Weights of a small GPT-style language model, trained from scratch on English Wikipedia: 18 layers, RMSNorm before each block.
MLP neurons of a small language model. Each row is named by its layer, matrix (gate and up: input weights; down: output weights) and neuron, and shows model dimensions 32-127. Each number is 200 + 40 x the weight over its row's rms, rounded and kept within 0 to 999. A neuron's up and down rows have the sign that makes its largest values positive.
After each neuron's rows, "fires before" lists the tokens most often just after its 100 highest values on Wikipedia text that the model never trained on; "fires on" lists the tokens most often at its 100 highest values on Wikipedia text that the model never trained on.

L9.gate141,244,154,227,184,206,143,163,217,130,224,222,180,188,163,143,173,266,112,169,194,195,202,269,183,207,210,127,191,184,241,252,171,184,210,161,280,212,192,162,172,165,174,160,202,272,215,166,180,182,139,179,184,193,229,337,222,241,172,158,145,120,202,217,170,206,160,140,171,205,114,180,200,223,193,145,177,231,179,169,197,139,209,248,149,156,154,249,209,247,174,271,144,219,175,170,162
L9.up141,247,152,145,167,187,112,185,186,162,157,198,202,289,188,146,183,226,210,163,160,234,215,181,190,242,170,261,114,160,195,172,220,238,205,177,197,197,251,179,316,178,225,162,225,227,282,141,222,161,167,241,170,220,184,192,233,213,203,159,192,192,152,234,161,230,258,242,159,191,220,195,215,235,251,134,178,114,229,153,171,188,227,201,218,223,183,243,138,204,176,220,186,250,236,150,216
L9.down141,222,147,143,135,256,144,171,218,151,184,187,109,236,178,185,132,150,215,199,154,200,206,180,215,252,174,204,129,129,157,203,167,197,217,226,188,190,218,199,185,143,208,183,279,206,279,101,214,209,153,158,141,158,207,194,191,202,242,135,237,197,190,237,159,221,252,323,201,225,200,188,235,152,162,256,246,179,254,115,243,182,199,203,155,196,134,258,163,241,216,241,231,167,219,176,142
fires before: "un", "it", "iss", "and", "on", "ain"
fires on: " comm", " Comm", " Cl", " rem"

L8.gate89,182,247,217,142,165,177,226,222,272,232,174,268,163,184,145,200,248,183,199,163,205,187,244,170,143,209,235,223,252,180,219,146,264,183,167,138,169,268,175,154,152,220,134,231,153,188,279,106,153,214,206,176,210,210,209,137,211,155,228,230,266,130,181,192,175,161,160,165,272,213,221,166,199,253,202,195,188,175,168,236,213,113,200,190,219,198,142,124,253,161,197,202,273,258,185,214
L8.up89,235,194,252,183,217,136,231,154,212,228,170,208,149,161,152,182,265,174,170,167,201,133,192,199,152,210,145,219,163,145,188,205,289,201,161,179,163,169,264,173,107,220,157,191,184,220,216,187,142,257,197,210,250,156,159,248,183,175,242,193,268,161,156,207,182,89,175,192,208,220,176,210,212,200,209,178,204,303,144,221,188,181,183,190,206,232,177,176,168,152,247,209,254,230,178,231
L8.down89,231,201,164,226,168,110,201,186,166,158,192,302,118,213,166,199,229,222,168,177,131,156,237,208,167,190,154,251,225,247,213,155,291,181,159,158,221,239,202,224,188,170,174,224,190,156,186,162,156,210,167,206,165,146,141,182,287,180,277,148,287,185,236,170,173,142,151,178,235,215,134,232,186,236,230,217,216,229,182,237,197,187,195,174,207,136,188,139,191,172,274,183,246,236,265,193
fires before: "\n", " "
fires on: " |", "|"

L10.gate224,204,157,234,221,228,293,182,151,160,179,110,199,232,146,151,146,132,273,213,220,261,183,228,184,140,172,211,246,157,194,246,187,185,191,226,155,213,290,205,151,270,195,206,121,202,204,215,242,142,132,230,201,155,139,229,206,169,250,231,226,161,256,238,245,166,121,225,163,240,202,220,244,190,166,127,215,122,180,164,182,247,177,203,232,269,218,223,255,215,178,168,247,232,210,128,282
L10.up224,253,190,239,144,225,175,197,96,228,237,171,173,226,192,161,237,242,214,215,228,153,149,245,156,168,202,185,189,219,171,208,155,209,228,183,173,211,213,242,316,241,206,193,183,209,249,280,202,235,201,220,250,214,214,200,191,153,207,211,242,232,146,113,133,227,229,159,233,215,202,208,180,231,211,199,227,244,271,224,204,172,167,182,172,216,185,193,215,185,223,164,112,215,225,187,211
L10.down224,149,195,185,251,231,213,197,209,211,170,170,83,154,217,102,182,196,162,232,213,137,197,207,168,221,256,193,121,168,149,196,162,310,161,216,169,277,207,235,283,173,247,172,128,224,194,109,190,192,165,212,206,209,206,267,159,168,119,230,196,274,171,149,213,210,173,277,248,244,233,183,177,196,205,166,199,198,212,188,170,145,175,150,272,181,184,114,179,250,170,276,150,148,206,188,230
fires before: "\n", "\n\n", " and", "ly"
fires on: "==", " ==", "ical", ",", "al"

L3.gate289,134,322,166,205,172,156,196,167,202,185,201,201,202,199,205,152,200,200,167,202,177,269,204,198,182,205,219,175,195,230,195,269,218,215,205,139,192,117,204,203,170,202,357,197,206,205,206,267,205,221,202,266,269,210,203,246,184,199,110,162,204,165,163,195,187,110,199,184,198,152,200,201,241,204,145,91,210,205,201,200,198,186,198,208,176,205,204,198,196,129,194,212,331,198,202,271
L3.up289,196,179,193,208,290,297,32,158,206,247,200,199,199,190,148,139,195,195,227,182,222,136,198,193,190,203,300,155,198,174,157,132,278,199,198,311,227,236,221,184,212,198,93,197,184,273,189,219,202,142,138,165,251,192,196,178,198,201,218,191,195,213,165,130,209,193,200,262,199,238,211,196,183,197,124,200,190,201,207,197,225,177,204,208,201,178,207,209,159,206,202,270,195,192,204,175
L3.down289,256,241,143,207,212,215,208,200,195,186,204,233,188,242,200,207,211,243,173,328,221,180,179,243,186,252,221,153,236,251,179,170,193,202,179,166,214,239,237,216,184,208,132,130,203,195,264,188,191,182,345,183,147,201,183,214,138,131,181,198,181,184,218,187,238,300,166,276,215,195,174,201,189,241,150,209,194,258,214,185,148,189,143,188,192,223,143,210,297,220,189,181,197,122,291,171
fires before: "any", "et", "os", "ation", "le"
fires on: " comp", "duc"

L10.gate259,260,154,198,183,202,178,189,200,180,172,219,267,212,293,198,185,184,162,193,159,135,213,200,269,250,177,141,185,197,161,229,168,176,189,150,242,228,247,195,235,229,197,177,139,138,251,185,214,166,181,217,227,164,205,191,179,241,225,268,79,208,202,156,242,196,273,167,235,188,203,111,212,159,187,234,202,254,259,178,201,171,192,151,196,223,218,232,175,176,239,252,207,204,187,241,201
L10.up259,218,207,138,153,219,152,189,256,212,117,195,172,212,219,139,167,249,227,183,244,181,197,219,207,218,212,199,247,209,183,185,194,248,179,262,187,186,259,290,211,197,180,225,270,212,121,254,188,86,226,177,154,127,176,218,218,151,267,253,205,200,194,169,171,207,143,245,276,151,171,207,266,186,175,200,205,186,237,208,114,155,219,248,196,202,202,245,166,170,187,180,176,226,251,172,195
L10.down259,198,215,116,158,135,198,260,219,218,209,149,241,107,188,181,206,197,159,185,183,165,204,284,224,192,188,168,263,225,196,211,152,129,224,123,206,212,236,259,160,146,218,248,259,241,180,303,202,137,216,225,218,120,142,135,205,195,223,234,215,223,244,222,172,132,244,136,167,215,47,268,270,217,166,246,221,210,242,261,206,208,246,260,134,220,148,187,220,167,188,178,154,235,207,230,154
fires before: "d", "v", "m", "ap", "ver", "al"
fires on: " ad", "ou", " Ad", "ab", "ad"

L10.gate399,236,271,198,200,347,188,179,216,204,204,182,215,126,141,149,272,123,142,156,199,233,194,212,177,236,238,248,194,250,203,235,269,211,175,197,254,148,202,223,210,216,185,230,198,181,163,213,243,186,195,161,222,281,234,135,212,203,204,222,248,231,188,213,233,223,238,248,135,205,253,172,196,229,213,193,142,179,156,186,179,208,202,179,270,250,162,247,170,237,214,213,183,262,210,74,205
L10.up399,275,183,239,184,213,229,137,179,182,178,110,141,167,248,315,248,201,186,196,196,230,166,211,178,195,194,173,192,193,230,183,232,220,163,207,265,173,239,214,231,197,235,204,236,205,281,192,154,274,152,117,234,198,140,142,199,206,223,173,186,139,205,251,249,204,214,224,176,143,154,265,275,233,278,216,152,122,227,158,274,242,177,244,205,173,217,142,203,215,204,197,206,161,210,172,131
L10.down399,277,190,218,226,224,126,186,250,239,210,281,338,243,176,174,206,150,166,217,224,203,238,167,221,252,182,225,243,228,164,196,187,236,185,152,204,205,224,199,204,246,258,241,177,188,190,255,211,154,213,204,164,259,339,218,204,185,195,243,265,203,272,148,219,195,195,171,175,238,207,111,97,205,196,232,169,245,179,200,209,183,198,133,239,208,211,212,206,177,221,157,156,270,167,169,206
fires before: " |", ".", "al", " of", "le"
fires on: "%", "ip", "her", "8", "ity", "02"

L2.gate53,191,203,163,173,171,210,197,156,190,158,220,201,174,263,207,240,238,178,142,189,195,235,240,194,146,201,273,227,185,276,180,190,189,203,192,175,182,252,109,167,123,150,226,203,188,230,192,207,171,191,198,231,134,199,228,184,211,193,287,157,156,196,225,248,232,221,168,116,173,141,210,250,124,240,197,193,225,240,183,272,177,128,221,169,209,213,241,217,209,220,288,148,204,149,239,203
L2.up53,238,201,210,191,181,144,253,119,188,231,177,157,187,148,261,206,193,173,139,181,128,153,218,219,231,229,234,151,193,227,150,265,143,172,171,236,252,173,216,208,228,251,139,220,184,168,218,213,174,146,205,236,190,187,229,278,120,233,293,114,204,246,208,212,184,254,162,191,111,188,234,243,238,156,141,186,203,206,116,237,97,252,197,167,223,202,191,154,203,226,195,175,176,235,177,150
L2.down53,221,197,169,214,154,199,242,125,187,165,153,115,208,198,224,196,196,229,149,174,118,172,224,206,218,253,201,132,184,224,173,267,197,115,140,220,316,156,245,186,218,216,168,239,200,159,195,170,189,109,208,202,207,197,210,290,194,222,244,100,248,232,213,191,188,222,184,190,123,206,206,224,187,181,183,160,182,218,137,245,160,232,270,164,223,151,209,168,250,236,212,167,172,198,205,117
fires before: "ild", "il", "z", "it", "ft", "ig"
fires on: "ra", " bu"

L10.gate165,281,210,190,192,243,200,202,124,159,149,178,200,186,159,244,200,256,241,185,211,233,203,260,176,219,151,216,260,213,140,208,161,171,180,172,193,185,193,259,162,183,148,179,201,250,234,198,266,169,212,187,204,262,231,154,115,156,173,173,158,218,268,182,236,240,214,244,196,280,256,279,240,307,130,143,219,171,167,180,260,190,162,236,154,245,181,232,225,140,175,215,202,218,227,122,211
L10.up165,255,253,215,233,234,198,113,275,172,246,176,222,204,197,171,183,250,177,148,218,126,215,105,197,189,224,204,208,204,212,124,196,215,217,190,140,188,170,293,232,127,175,168,186,227,284,196,231,213,166,197,161,207,159,222,217,168,219,198,190,242,237,209,218,159,185,149,203,171,102,172,225,193,211,211,248,262,166,215,218,201,186,158,166,157,196,208,184,234,207,215,247,261,237,145,244
L10.down165,247,157,166,219,177,175,192,180,249,219,133,116,209,173,210,185,150,223,205,219,249,202,187,200,258,191,240,199,189,122,218,175,227,229,120,193,205,188,143,266,188,189,209,151,238,240,175,148,170,234,153,176,210,194,140,248,194,271,247,204,160,162,187,131,203,204,236,218,194,208,258,265,200,224,246,193,222,241,223,138,213,172,263,225,178,187,213,208,194,138,185,200,208,179,204,160
fires before: "\n", "ain", "\n\n", ","
fires on: "==", " rem", "le", "urch", " ==", "les"

L11.gate438,124,228,143,201,254,176,274,203,168,213,188,158,163,245,168,174,219,266,208,123,233,220,207,197,147,213,133,166,189,195,146,193,206,179,170,167,234,224,277,205,198,222,171,263,173,212,169,250,199,203,268,207,257,272,202,267,199,203,117,238,147,175,196,219,160,250,240,252,211,243,213,226,261,228,175,254,181,236,169,188,171,207,197,209,170,177,165,200,199,177,156,217,127,168,186,167
L11.up438,156,198,169,147,231,241,271,165,233,133,213,126,178,227,189,209,189,156,198,214,219,206,145,139,274,150,205,166,164,235,234,222,157,180,203,188,110,171,191,146,201,176,237,201,156,217,168,242,183,164,286,213,182,262,186,169,211,167,171,221,239,262,230,207,186,196,267,167,251,210,172,191,169,170,161,237,177,212,109,187,240,168,202,202,236,184,182,204,197,181,223,221,238,163,168,195
L11.down438,228,273,238,175,156,200,180,233,227,192,231,103,167,189,180,263,203,253,177,232,220,174,207,194,190,198,266,225,191,203,264,176,194,141,166,161,189,175,275,191,216,183,224,296,196,166,241,142,240,225,220,165,162,229,118,191,199,264,150,243,189,230,177,186,125,175,248,197,186,144,212,177,236,185,191,219,246,207,203,195,144,208,237,225,243,163,191,231,201,133,143,230,188,251,232,144
fires before: ".", "f", "t", "du", "d"
fires on: "S", " Pro", "C", "ch"

L11.gate87,249,179,210,203,209,183,255,221,141,190,243,217,198,183,229,243,180,196,164,126,210,265,174,226,168,165,273,178,203,228,101,199,201,168,209,144,133,180,132,187,135,181,198,279,206,193,183,209,200,262,208,164,147,184,178,242,187,241,215,269,189,203,211,233,226,174,233,280,255,172,200,192,177,202,163,274,175,249,90,158,172,141,241,131,132,249,154,199,232,220,191,203,169,199,287,173
L11.up87,201,127,119,211,273,221,185,176,171,195,158,185,154,125,244,125,161,88,257,242,164,203,191,151,216,193,229,221,217,189,195,177,191,147,212,193,163,230,209,268,170,180,216,203,205,156,221,183,139,206,179,208,206,138,265,230,240,181,232,221,218,200,181,180,150,200,210,228,177,103,189,193,159,185,170,158,182,145,202,159,255,187,139,179,128,184,153,204,244,218,208,158,196,133,271,210
L11.down87,205,219,158,184,216,130,144,260,111,176,241,73,199,220,203,184,173,217,248,143,233,205,223,169,240,206,235,207,192,151,215,237,294,170,225,128,155,228,188,157,240,198,289,271,207,197,231,224,158,270,154,218,152,162,212,201,150,129,215,148,193,235,250,196,270,244,267,224,219,207,185,130,234,271,194,273,189,263,144,221,191,159,160,200,189,280,160,206,150,218,197,161,150,193,222,136
fires before: "st", "f", "n", "t", "c", "om"
fires on: " con", " Con", "on"

L8.gate381,204,209,153,148,245,266,227,226,205,203,165,205,239,246,259,151,162,239,159,187,225,194,264,223,142,184,246,245,196,172,177,243,187,187,181,201,181,187,184,215,176,197,203,216,183,193,171,122,156,183,194,118,216,115,182,158,157,257,218,239,197,234,172,252,205,175,227,203,261,222,188,196,186,234,204,232,198,108,214,124,118,145,243,159,171,275,141,222,246,245,230,186,221,208,127,161
L8.up381,238,286,162,149,230,162,148,161,201,251,223,201,179,203,140,124,197,234,168,214,217,166,130,186,202,246,187,236,157,180,246,199,217,200,227,188,229,195,187,270,230,148,230,175,152,193,188,155,177,179,236,193,186,186,267,222,219,216,283,116,264,254,237,212,195,169,217,140,172,195,197,146,315,234,201,111,218,206,193,174,180,203,203,200,224,293,208,256,171,149,180,109,167,271,240,134
L8.down381,239,280,180,143,190,173,180,237,208,204,241,104,185,191,207,190,217,262,229,269,175,249,180,197,130,151,267,198,140,263,188,142,266,279,247,231,148,204,245,234,254,177,219,228,208,202,172,211,154,181,171,164,210,65,180,261,243,221,252,176,189,199,230,213,178,211,208,167,205,197,204,241,246,193,222,138,160,177,242,203,194,248,257,256,165,252,171,185,232,192,244,185,218,118,219,193
fires before: " a", "ot", "oc", " an", "."
fires on: " v", " is", " V"

L11.gate30,153,198,230,214,178,237,242,246,205,266,128,222,167,246,207,215,264,188,148,172,251,224,217,230,153,235,226,228,166,196,223,245,233,190,120,210,192,163,186,232,141,206,221,182,159,221,228,283,108,256,167,190,227,201,234,197,216,174,243,241,234,218,150,175,197,113,173,181,203,198,193,195,131,245,218,242,210,210,214,199,319,176,212,238,207,166,171,169,181,214,216,253,172,241,190,248
L11.up30,228,243,178,220,231,183,221,232,191,222,154,184,231,193,146,209,187,223,173,230,158,204,198,226,239,193,250,262,217,249,198,276,238,232,168,173,212,262,211,218,224,176,231,167,208,190,133,183,224,244,194,213,246,210,190,229,212,177,233,186,241,249,311,221,155,188,153,177,234,262,228,241,283,187,133,170,267,223,160,86,171,119,177,267,175,181,218,137,200,209,287,217,297,205,223,237
L11.down30,168,246,194,264,220,258,266,199,198,211,223,225,193,198,160,172,243,197,173,156,273,157,273,165,239,229,195,251,237,128,154,171,250,183,256,215,289,256,149,201,158,155,224,212,220,154,229,278,225,225,179,171,269,199,140,141,168,150,256,228,244,201,158,261,186,163,206,185,159,209,179,234,140,184,218,234,214,241,216,203,166,238,187,245,241,206,191,325,194,170,276,214,252,272,190,168
fires before: " ", "\n"
fires on: " |", ";", "E"

L11.gate440,236,221,185,230,177,226,208,227,166,198,152,217,189,147,184,151,120,252,150,137,193,188,112,194,209,178,208,236,181,236,253,183,167,187,202,241,137,228,183,178,165,167,219,183,162,129,178,185,107,153,211,230,153,180,230,158,196,166,186,212,120,202,132,154,229,161,181,201,175,240,228,105,204,238,108,219,184,168,181,173,170,199,252,53,159,222,151,204,173,231,164,200,250,257,161,211
L11.up440,161,195,216,219,194,212,224,297,194,164,189,229,215,207,208,180,136,149,258,230,270,230,206,114,114,111,149,169,141,143,148,134,250,136,206,153,193,183,267,178,191,180,240,170,185,218,188,203,169,131,243,199,101,262,285,198,197,185,146,220,228,191,194,234,159,249,159,176,111,169,205,138,182,136,218,201,204,206,231,218,110,245,197,167,238,186,168,206,171,225,263,161,154,183,195,172
L11.down440,252,183,238,302,147,259,241,192,252,206,191,228,232,199,207,226,149,207,218,190,240,206,172,223,158,192,165,243,212,204,205,196,221,146,223,181,156,173,227,127,171,163,202,266,211,97,231,196,259,106,184,155,199,267,283,219,218,139,170,232,173,152,196,171,182,243,260,192,203,127,181,119,215,139,139,198,217,158,206,240,155,251,176,164,193,224,257,235,118,265,177,270,150,233,239,218
fires before: "form", "f", "i", " g", "est", "c"
fires on: " per", " inter", " or", ",", " and"

L2.gate245,142,186,190,193,142,250,172,169,198,206,212,225,233,264,204,227,188,170,246,138,265,207,188,120,160,208,258,258,214,226,225,189,117,194,235,278,205,235,195,189,254,176,259,198,129,229,208,207,220,172,313,210,210,182,192,165,262,226,180,201,207,191,247,170,225,184,204,176,197,173,232,212,159,192,176,150,181,187,152,221,137,185,196,218,169,145,224,198,213,179,231,243,226,268,170,183
L2.up245,167,251,168,193,167,198,193,251,228,214,260,232,243,220,208,233,194,187,159,208,164,226,186,186,245,167,181,103,200,243,199,243,298,239,191,174,182,136,136,223,201,238,281,186,189,206,168,199,217,166,134,193,225,161,249,219,248,214,212,196,160,272,227,221,155,257,205,184,163,202,132,245,163,195,172,230,204,177,223,165,135,166,174,212,259,253,195,207,203,173,258,123,221,275,180,113
L2.down245,210,210,157,249,187,184,184,187,182,146,183,191,122,233,180,252,169,147,220,197,213,218,163,235,232,205,210,174,201,286,239,219,235,229,220,221,211,224,237,186,244,237,179,227,163,115,183,177,213,146,230,240,241,227,274,174,221,236,190,168,219,225,200,178,208,239,111,198,222,233,252,169,160,185,174,192,198,164,146,165,145,179,266,236,223,164,159,186,137,287,191,200,207,163,121,232
fires before: "ild", "hip", "et", "il", "ed"
fires on: " bu", "ampions", " play", " comp", "ball"

L3.gate101,239,137,239,203,361,338,246,204,198,290,197,203,197,197,198,215,200,197,169,193,136,214,197,187,197,201,187,231,197,112,118,148,239,242,194,106,242,256,208,195,210,213,132,197,181,172,206,166,198,197,159,197,278,158,203,104,202,204,160,197,202,283,229,320,209,145,200,155,195,184,201,202,175,194,204,252,204,197,201,205,168,203,205,199,258,209,118,203,259,191,208,229,220,202,197,250
L3.up101,261,103,144,206,193,202,192,230,197,162,199,201,198,206,268,205,205,197,204,204,227,226,194,196,210,197,151,169,199,278,265,173,116,178,192,162,236,245,194,207,164,196,169,203,197,216,201,140,204,119,223,246,109,275,207,182,217,196,123,168,200,209,208,304,214,264,197,262,200,197,203,200,206,198,256,234,207,198,195,203,158,262,199,182,159,167,138,198,204,159,203,30,105,198,199,157
L3.down101,129,145,202,146,211,239,254,250,259,137,174,238,241,196,185,173,228,162,216,264,204,170,233,179,270,191,212,169,132,219,199,251,208,230,184,193,163,279,181,205,223,156,235,189,239,149,182,155,173,167,269,154,206,196,219,183,189,226,274,286,236,219,233,187,198,192,272,207,272,217,210,226,210,216,256,206,210,203,245,205,261,222,225,198,273,172,184,191,129,139,250,203,177,231,177,196
fires before: ".", "y", "h", "ation", "l", "ar"
fires on: "C", " U", " Part", "opul"

L10.gate401,219,182,179,191,214,206,232,209,168,212,215,204,323,176,193,171,191,192,240,174,167,261,167,204,173,205,230,265,220,195,158,125,241,158,201,208,238,231,167,240,155,230,226,271,186,241,125,249,182,218,187,185,194,235,230,141,124,125,259,197,143,245,260,234,231,142,294,218,196,222,129,219,222,255,274,161,186,212,186,148,268,195,205,204,198,234,194,205,227,74,184,166,195,217,239,190
L10.up401,248,181,176,147,137,188,165,215,143,189,225,141,216,212,180,163,186,143,209,132,225,262,178,139,195,202,185,274,181,246,217,141,234,212,216,222,191,229,259,204,146,159,256,180,154,178,251,187,211,184,171,192,218,166,105,211,123,204,183,182,156,198,222,178,167,245,188,194,250,176,153,166,187,123,264,226,189,162,232,201,186,151,142,230,223,211,123,262,157,238,178,216,168,202,212,225
L10.down401,260,165,187,151,205,213,253,280,159,183,248,118,217,211,200,168,174,226,186,192,227,188,144,137,196,170,190,159,196,187,308,158,222,215,209,200,211,250,206,212,155,190,304,218,205,239,229,203,218,332,252,181,202,185,173,148,203,163,171,181,139,347,235,162,215,187,234,213,211,229,217,175,177,229,263,243,152,189,174,168,265,125,197,245,193,242,198,276,169,190,173,207,146,209,195,224
fires before: "t", "st", "n", "fer", "ch", "f"
fires on: " Con", "av", " cont", "on"

L4.gate171,210,145,253,130,187,168,230,262,177,199,234,189,156,121,199,200,157,173,144,156,219,203,238,214,168,256,237,172,227,162,156,241,201,221,188,195,209,159,133,221,295,169,255,190,152,140,192,203,207,197,285,192,158,259,269,174,185,216,190,226,158,171,182,207,230,197,155,191,203,226,294,190,191,205,128,254,195,227,176,178,268,180,208,248,169,240,186,186,210,190,172,101,273,171,205,216
L4.up171,199,157,202,210,204,203,185,128,241,168,283,195,260,107,215,235,196,181,206,163,204,190,269,184,125,191,192,206,257,243,140,246,226,232,141,130,188,194,128,229,231,264,208,209,239,206,191,177,260,201,151,141,248,141,249,153,239,182,155,196,181,196,209,143,208,142,208,190,200,214,168,241,225,93,270,150,201,238,144,195,164,225,202,225,132,119,232,245,219,187,126,216,216,202,255,269
L4.down171,198,165,223,188,244,157,131,219,194,188,153,165,225,159,209,228,171,181,248,264,188,124,101,223,192,209,171,234,221,167,182,183,167,252,219,210,238,252,234,206,139,187,137,215,224,207,140,223,203,226,194,202,162,179,262,156,234,198,164,281,229,169,225,202,303,248,199,250,177,201,192,160,220,148,219,274,219,250,195,248,227,126,206,171,152,217,247,189,178,197,167,133,170,165,196,160
fires before: "p", "m", "st", "port", "c", "ag"
fires on: " im", " con", " dec"

L10.gate81,218,158,273,160,179,166,183,200,170,199,214,146,195,218,233,209,162,160,198,120,184,196,250,157,219,139,112,121,201,243,199,202,138,208,180,252,182,204,186,169,212,188,174,142,149,214,213,263,139,114,182,107,192,154,223,183,201,204,191,234,195,185,261,193,128,250,133,131,219,139,170,180,102,198,186,201,248,199,210,191,139,201,160,170,224,232,217,205,193,255,171,216,185,178,183,126
L10.up81,165,196,131,175,153,182,247,170,200,220,236,162,258,212,214,167,254,166,154,212,203,260,277,186,100,127,225,142,212,192,265,227,247,106,232,194,260,298,183,220,178,152,183,277,192,190,203,211,222,199,237,187,186,251,228,204,194,239,177,176,182,226,217,177,219,233,194,154,263,193,215,165,250,280,123,245,157,181,195,197,184,170,224,205,183,214,229,187,219,217,172,227,249,145,131,171
L10.down81,183,199,190,169,239,197,205,179,121,235,196,34,255,167,176,195,212,165,195,175,165,225,199,207,248,228,180,131,150,245,190,155,152,216,175,219,199,216,166,253,198,272,192,191,197,240,152,180,168,175,244,141,182,222,154,196,212,165,127,189,212,138,214,187,216,208,235,176,191,166,170,219,150,154,232,224,246,231,192,186,122,169,177,216,193,160,165,135,274,188,179,169,153,164,234,137
fires before: "s", "y", "un", "it", "on"
fires on: " comm", "ver", " American", " Comm", "'", " World"

L10.gate246,243,237,202,151,132,164,268,222,226,221,204,194,211,126,145,136,131,161,220,274,224,194,206,199,130,239,214,173,153,196,177,180,223,142,212,197,190,109,166,171,193,168,183,194,150,270,209,202,120,124,153,182,189,236,203,249,204,223,113,161,199,257,203,149,188,211,168,193,172,163,232,226,136,189,175,253,261,176,142,249,287,194,203,122,182,199,226,149,200,248,267,237,189,235,230,153
L10.up246,234,233,170,238,190,163,174,232,203,141,240,238,233,213,179,238,202,210,192,191,258,157,143,182,161,238,169,206,228,212,183,98,188,163,181,167,187,183,134,107,201,238,186,115,166,197,172,200,152,178,176,214,180,198,228,271,156,232,182,150,177,169,212,260,162,206,204,167,176,258,197,186,188,244,197,232,142,161,199,281,119,241,165,201,236,207,217,255,164,162,241,192,307,201,229,147
L10.down246,195,192,221,262,195,154,141,230,179,121,220,132,258,141,164,167,180,176,184,213,275,146,193,276,214,214,214,213,167,146,167,188,184,125,210,209,215,174,197,155,181,133,188,292,203,133,212,233,238,189,72,202,137,277,186,248,150,271,169,232,182,224,139,215,183,158,193,202,189,207,218,214,192,192,135,272,169,164,239,212,178,281,208,164,225,229,196,256,180,225,194,297,164,253,195,211
fires before: "form", "est", "v", "f", "gh", "i"
fires on: " per", " inter", "au"

L9.gate276,258,196,106,168,129,187,236,171,176,224,231,193,264,284,206,190,212,248,185,176,192,210,166,251,139,188,207,181,171,211,148,152,233,145,142,248,255,187,157,190,119,179,232,272,132,199,158,238,210,203,119,207,166,242,171,183,252,192,162,195,132,212,234,197,131,216,175,206,204,167,242,217,133,190,205,224,165,197,156,141,189,246,222,144,147,237,189,178,237,185,250,238,163,235,231,140
L9.up276,238,213,137,133,189,206,274,251,193,180,201,198,300,259,137,223,251,160,194,203,142,193,262,135,197,205,236,272,224,189,158,172,251,137,152,245,122,209,204,222,188,203,232,242,151,244,253,161,187,191,176,250,170,163,213,234,154,260,222,140,219,186,233,183,185,261,173,213,189,263,200,176,247,143,236,230,189,210,147,139,186,274,154,233,214,229,229,250,230,111,154,290,159,167,186,232
L9.down276,237,177,122,152,163,168,255,226,175,181,254,211,261,232,208,205,206,218,189,215,187,213,189,246,177,229,242,259,206,186,216,140,241,153,141,208,257,260,236,206,164,143,266,312,238,150,225,221,217,204,197,224,164,241,161,173,168,180,197,213,104,214,219,184,166,236,146,215,214,244,225,211,204,166,232,199,134,272,211,161,182,268,271,188,170,189,179,244,237,155,194,242,163,194,159,219
fires before: "d", "m", "v", "ap", "am", "ach"
fires on: " ad", " Ad", " co", "d"

L9.gate210,219,287,203,201,158,209,198,231,189,239,217,261,235,230,188,197,225,229,198,192,168,166,199,208,168,266,279,189,172,272,230,190,135,224,115,199,220,148,202,209,155,224,268,212,175,227,196,217,140,223,213,217,218,102,222,127,192,185,220,274,192,170,228,122,177,219,223,196,215,212,293,180,182,277,226,175,179,246,198,302,192,150,210,218,202,196,223,118,233,229,236,234,145,163,268,187
L9.up210,318,225,186,228,241,175,261,178,198,145,180,170,149,234,203,222,184,226,176,220,208,200,198,157,183,196,222,194,212,179,183,216,204,196,195,208,160,323,244,133,174,105,252,188,192,249,186,186,231,183,231,152,230,177,161,204,219,214,162,285,218,247,146,180,215,208,199,297,226,195,127,160,263,181,254,255,234,154,210,224,205,182,217,202,232,221,259,218,137,119,221,230,172,190,213,200
L9.down210,217,206,174,243,213,103,225,228,228,128,155,293,182,201,164,175,190,156,235,176,259,177,169,210,150,163,229,209,192,214,258,183,304,206,162,213,195,298,165,181,206,214,206,195,166,182,203,205,163,274,260,224,200,180,172,169,245,151,180,159,273,223,163,130,205,174,143,231,213,224,198,282,210,191,176,240,180,195,155,193,222,225,109,157,183,196,216,173,217,160,191,208,193,261,256,263
fires before: "\n", "\n\n", " |", " on", " in"
fires on: " ==", "==", "E", "ld", " |"